MLP neurons of a small language model. Each row is named by its layer, matrix (gate and up: input weights) and neuron, and shows model dimensions 208-271. Each number is 200 + 40 x the weight over its row's rms, rounded and kept within 0 to 999. A neuron's up and down rows have the sign that makes its largest values positive.
After each neuron's rows, "fires after" lists the tokens most often just before its 100 highest values on Wikipedia text that the model never trained on.

L5.gate408,226,217,234,243,197,136,255,197,216,150,237,159,207,225,228,209,235,270,220,176,177,163,211,227,213,173,201,200,177,230,243,137,185,186,187,227,261,183,211,205,223,198,261,189,190,230,189,269,208,232,170,127,186,197,234,146,138,253,218,203,107,184,207,193
L5.up408,127,205,191,273,171,204,253,220,184,193,186,179,178,174,217,251,213,166,140,123,169,214,210,306,200,217,210,162,259,248,229,203,199,231,184,242,232,171,226,130,167,217,191,271,182,166,167,240,230,101,175,227,236,253,226,173,182,138,175,206,189,246,273,163
fires after: " of", "\n", "-", "ing", " on"

L6.gate46,249,233,114,253,214,211,202,253,143,154,160,252,218,232,202,225,237,201,91,116,152,176,203,226,159,224,166,214,235,284,165,278,223,187,166,147,184,173,240,119,204,182,207,180,244,196,186,196,134,148,175,187,224,226,231,189,225,166,200,237,197,187,233,238
L6.up46,111,242,186,233,192,217,200,210,198,231,84,277,167,144,167,210,233,180,101,209,137,197,222,273,270,266,205,217,196,209,159,206,204,255,190,212,206,138,249,147,176,153,200,196,284,293,190,169,313,209,188,198,172,271,239,248,216,218,139,192,261,154,200,280
fires after: "2", ".", "P", "5", "6", "4"

L5.gate89,259,297,231,119,190,182,177,168,235,226,190,200,200,109,185,147,175,203,184,192,149,204,191,184,242,178,246,237,245,194,190,126,166,248,203,245,147,204,200,151,209,164,128,203,193,212,142,159,223,240,196,180,153,231,148,185,205,200,140,145,196,175,188,221
L5.up89,207,177,192,115,223,235,197,222,235,149,245,185,232,191,241,282,207,174,189,203,213,153,242,114,253,199,220,237,207,209,212,184,206,192,175,149,195,209,192,172,281,242,163,251,206,136,177,191,185,196,123,230,251,146,209,184,103,202,143,208,191,205,115,218
fires after: "1", " due", "0", " based", " According", "According"

L3.gate341,248,165,204,203,191,215,251,133,180,122,203,186,143,151,236,143,178,219,187,172,158,132,183,225,185,184,258,242,207,120,144,157,138,201,209,208,261,327,240,192,183,259,219,203,144,84,172,196,230,111,170,189,162,185,124,186,225,254,229,198,155,182,234,236
L3.up341,169,171,215,214,227,166,127,260,222,205,218,168,196,208,247,237,158,156,197,206,197,180,171,187,237,172,298,158,151,114,284,217,172,185,229,214,162,237,228,161,195,218,166,170,205,223,154,188,255,235,218,227,121,212,223,176,190,192,187,160,153,134,154,186
fires after: " ", "-", "n", "We", "pen"

L4.gate599,206,186,214,206,148,145,148,189,178,206,224,216,217,209,133,238,155,170,193,233,152,192,163,212,210,107,243,183,176,221,219,268,249,184,193,233,178,223,201,213,140,238,173,265,246,172,200,210,220,213,200,207,171,192,165,187,208,229,264,110,198,208,230,166
L4.up599,207,142,230,199,163,190,112,144,221,198,235,178,182,276,204,234,239,207,151,183,179,218,176,250,234,167,146,176,229,187,177,187,268,114,178,120,219,262,165,213,112,219,241,188,186,166,141,228,198,209,160,267,277,186,198,192,196,182,162,213,210,175,243,226
fires after: "1", "8", "7", "′", "4", "6"

L8.gate17,188,185,197,280,238,157,218,113,177,170,207,213,144,234,274,155,152,178,304,199,141,188,177,256,234,182,142,182,298,170,177,223,231,188,173,178,157,244,180,248,173,228,224,168,204,126,198,158,195,234,202,252,195,178,150,240,227,219,208,174,223,177,130,193
L8.up17,229,195,179,280,143,145,188,232,244,223,221,181,143,161,242,225,237,246,257,225,229,258,248,219,255,208,276,183,175,196,209,225,256,245,114,249,244,202,183,170,236,185,220,158,140,147,230,178,164,218,202,194,210,207,199,251,231,196,243,254,120,223,245,183
fires after: "1", "8", "0", "7", "9"

L4.gate779,226,233,239,189,175,203,233,202,190,206,232,184,191,104,178,176,182,205,167,163,193,211,236,142,218,238,228,210,226,187,189,153,146,163,81,262,181,139,245,191,177,215,189,225,182,171,238,162,152,176,262,212,214,203,164,142,234,219,180,133,220,170,151,248
L4.up779,234,277,135,201,201,201,177,279,215,196,244,178,252,96,194,234,161,201,213,199,138,236,175,185,177,235,155,208,213,254,238,310,205,85,207,237,218,216,147,234,190,179,200,179,207,208,159,130,165,165,126,110,194,172,218,169,222,220,204,212,239,179,116,171
fires after: "0", " U", " St", "5", "1", "t"

L9.gate488,134,312,111,221,237,188,165,230,199,185,125,175,179,205,122,227,166,218,126,231,209,134,140,213,176,213,185,182,207,276,128,235,239,244,218,186,186,258,247,155,173,187,167,218,185,191,229,181,239,190,149,250,203,300,143,191,252,163,203,228,149,200,209,192
L9.up488,171,208,263,147,186,211,228,211,186,182,166,261,175,269,193,181,237,150,131,180,212,198,207,249,172,221,148,202,139,144,185,227,243,253,185,218,233,251,190,200,160,211,215,215,228,188,162,197,314,157,142,160,134,191,256,205,208,200,196,157,187,231,235,236
fires after: " ", " |", ".", " was", "6"

L12.gate667,218,248,166,225,240,194,162,198,200,163,223,266,247,265,207,232,210,145,204,125,162,157,216,225,203,160,166,154,164,196,216,308,227,214,228,102,161,201,168,114,222,182,206,202,214,237,213,87,150,174,177,179,250,159,165,197,248,194,183,183,170,194,276,190
L12.up667,217,218,179,177,254,213,126,186,127,157,204,234,238,208,193,255,180,229,167,175,142,183,187,261,230,174,157,110,204,273,144,232,229,201,206,131,149,261,177,198,180,222,271,240,171,223,168,198,222,212,200,158,223,247,275,261,163,194,200,122,303,205,171,243
fires after: ".", "3", "4", "2", "6", "m"

L9.gate601,213,200,214,215,129,164,261,186,270,153,166,258,206,137,273,162,216,210,150,156,175,221,234,176,210,203,209,198,157,231,179,182,165,163,197,213,209,179,256,200,164,135,207,217,179,229,188,240,173,216,211,215,204,248,188,140,276,199,246,220,286,246,143,245
L9.up601,138,197,232,152,199,214,218,128,224,180,166,240,224,181,213,201,143,239,222,166,153,235,132,218,153,139,222,170,230,228,136,242,202,211,152,209,213,233,125,232,210,164,185,215,145,223,191,178,207,187,196,202,237,223,236,186,219,220,175,234,223,179,197,186
fires after: "0", "9", "th", "5", "6", "7"

L6.gate418,200,183,225,212,198,169,231,246,140,209,192,161,211,204,169,166,160,189,179,176,184,219,152,186,231,122,173,196,195,206,154,218,266,226,257,215,262,154,187,239,109,241,150,305,168,115,193,248,169,146,148,169,200,187,227,216,150,168,197,173,140,158,251,225
L6.up418,214,272,277,190,180,251,144,201,193,191,232,211,271,256,111,203,199,204,246,252,157,186,242,176,140,234,239,226,153,185,170,204,167,173,220,235,236,118,233,231,277,170,240,203,247,209,171,197,186,226,247,174,213,175,245,175,179,201,168,135,209,249,218,142
fires after: "\n", "5", "9"

L5.gate132,173,171,256,250,225,148,209,200,233,246,215,198,176,200,206,146,198,176,180,168,140,192,106,230,188,162,193,185,268,232,186,246,188,264,208,236,209,158,158,210,205,129,156,217,176,191,197,173,189,184,177,209,178,212,168,191,194,207,147,242,227,177,277,273
L5.up132,247,197,237,240,81,249,207,232,272,225,211,166,97,237,199,118,165,228,213,225,201,283,205,259,225,232,221,191,226,239,188,268,218,264,151,169,233,112,248,190,194,187,235,245,176,206,147,201,72,242,250,209,171,194,228,248,311,186,222,183,216,206,209,166
fires after: "6", "7", "5", "9", "8", "0"

L4.gate66,236,192,146,211,242,165,223,149,152,247,212,188,188,181,160,268,174,210,227,202,197,193,109,283,204,260,238,213,189,176,130,250,137,121,172,199,262,216,172,199,150,209,212,230,122,161,234,151,202,173,165,297,186,242,167,139,119,263,219,247,209,171,222,159
L4.up66,173,132,181,199,193,232,191,225,173,229,200,167,146,161,194,249,203,113,182,120,142,192,237,171,232,219,265,208,255,137,235,162,202,265,170,206,133,201,235,178,148,197,202,199,198,179,204,211,222,164,170,148,203,198,204,146,160,148,150,235,191,163,255,208
fires after: " ", "-", "s"

L4.gate16,175,173,260,210,191,206,147,201,193,203,196,189,209,156,142,235,235,203,183,150,132,246,246,134,270,216,213,233,232,157,178,241,204,152,176,178,196,272,179,197,136,217,191,215,173,209,168,191,134,217,189,158,176,143,244,269,154,248,265,246,154,205,261,201
L4.up16,211,210,287,179,221,177,147,200,192,210,179,191,190,243,164,244,248,226,194,133,136,209,206,225,235,271,203,240,175,210,201,223,184,215,236,177,245,193,215,189,153,215,286,267,167,191,174,250,130,272,134,219,192,226,280,216,218,179,196,154,134,164,202,234
fires after: "2", "5", "3", "4", "7"

L3.gate559,182,191,138,260,216,175,226,167,178,232,163,196,214,207,217,188,231,170,190,278,205,174,214,264,269,184,234,252,189,226,214,262,197,176,189,189,227,261,238,212,220,153,201,189,180,195,214,133,223,186,159,151,167,230,244,194,226,162,199,200,224,234,139,198
L3.up559,231,179,278,169,199,179,192,170,242,172,154,151,217,225,243,244,164,168,145,144,270,202,195,213,165,226,274,229,170,179,233,183,255,234,243,263,235,226,207,200,185,176,215,210,190,130,141,136,252,216,162,185,96,209,226,214,256,161,227,215,220,152,156,248
fires after: " |", "."

L5.gate204,235,184,207,243,244,177,231,244,243,236,224,207,153,192,219,154,175,174,239,198,178,210,162,182,214,201,252,153,247,297,179,147,221,256,263,143,157,168,182,208,180,252,211,241,220,227,227,192,220,192,165,183,167,202,223,197,184,111,225,193,193,217,263,211
L5.up204,200,139,226,304,181,178,209,159,170,234,176,250,152,220,225,197,239,216,242,189,228,187,184,275,264,254,217,199,214,175,110,198,213,172,179,203,111,210,206,222,168,105,206,130,178,243,195,232,185,166,184,207,159,161,192,195,237,248,202,152,202,184,175,200
fires after: "6", "5", "4", "8", "7", "2"

L6.gate425,105,219,161,165,184,206,156,189,231,171,181,288,196,206,157,147,199,314,109,156,190,112,128,284,232,178,172,203,214,210,160,136,208,223,162,203,190,167,201,181,260,314,221,188,232,242,195,261,225,192,225,162,199,172,174,224,261,246,235,183,197,204,275,201
L6.up425,200,135,187,183,253,216,123,135,260,200,242,223,200,182,154,115,162,215,131,194,235,255,185,218,220,158,237,189,211,185,207,174,225,163,212,166,95,268,206,195,234,166,209,253,189,189,198,232,189,202,166,274,291,98,240,192,224,240,226,227,132,157,195,213
fires after: "3", "2", " ", "4", "1"

L12.gate183,235,133,142,176,168,149,184,200,152,218,189,213,145,215,155,256,183,178,144,212,213,171,202,168,234,173,156,152,284,265,220,182,154,152,158,238,194,209,184,205,175,223,213,249,205,204,223,197,105,260,198,192,175,129,231,172,200,167,203,173,248,102,236,208
L12.up183,210,132,199,214,196,208,247,205,212,182,169,185,219,235,247,212,190,187,132,179,145,213,235,171,175,222,192,193,228,180,185,135,269,198,149,109,185,189,193,202,171,221,178,183,125,150,236,250,149,226,177,183,205,202,183,181,209,178,183,222,248,109,209,229
fires after: "4", "0", "1", "7", "3", "6"

L12.gate409,216,192,196,240,147,146,231,162,178,223,168,304,207,200,193,170,250,164,248,191,229,190,131,247,209,225,162,184,267,234,108,284,215,151,228,229,177,173,238,205,204,182,268,122,184,178,196,120,235,171,105,250,236,206,229,212,184,164,149,231,215,192,218,164
L12.up409,184,167,253,196,147,205,181,177,208,219,186,209,208,143,137,213,155,223,195,173,171,219,184,302,188,263,209,157,171,247,206,224,170,214,201,232,249,202,202,200,169,235,179,253,227,217,182,200,204,183,193,191,221,184,204,142,233,160,195,212,201,183,180,207
fires after: " ", "0", ".", "1", ":", "9"

L5.gate755,113,225,207,162,245,196,152,189,238,211,234,168,206,170,165,197,209,208,190,152,196,198,229,281,225,154,176,252,211,177,159,151,309,218,243,207,228,190,175,192,206,266,184,193,223,220,208,183,251,105,311,223,217,241,233,240,158,198,148,158,219,281,156,149
L5.up755,190,133,223,142,164,154,136,204,207,231,273,248,205,238,236,194,215,214,191,156,218,200,71,213,215,233,132,217,290,184,269,215,229,148,156,176,209,206,233,223,159,211,180,241,204,235,193,152,202,197,200,204,160,177,181,188,180,202,183,194,147,212,189,285
fires after: "9", "0", "4", "5", "\n", "7"

L5.gate761,163,204,274,150,137,200,210,220,195,229,204,199,162,237,178,231,252,215,146,205,178,206,175,265,269,215,262,119,208,197,204,198,202,171,175,188,198,163,145,231,160,94,247,228,239,161,135,291,269,245,222,134,156,205,165,213,156,183,185,192,150,251,195,143
L5.up761,165,184,207,347,236,186,252,197,245,164,192,274,219,226,188,198,182,196,136,216,277,175,210,266,224,158,232,160,126,236,166,204,239,199,148,274,157,169,237,200,143,211,193,206,137,109,198,149,181,214,113,169,192,149,267,259,183,225,188,190,217,188,223,198
fires after: " on", "ing", " to", " at", " than", " with"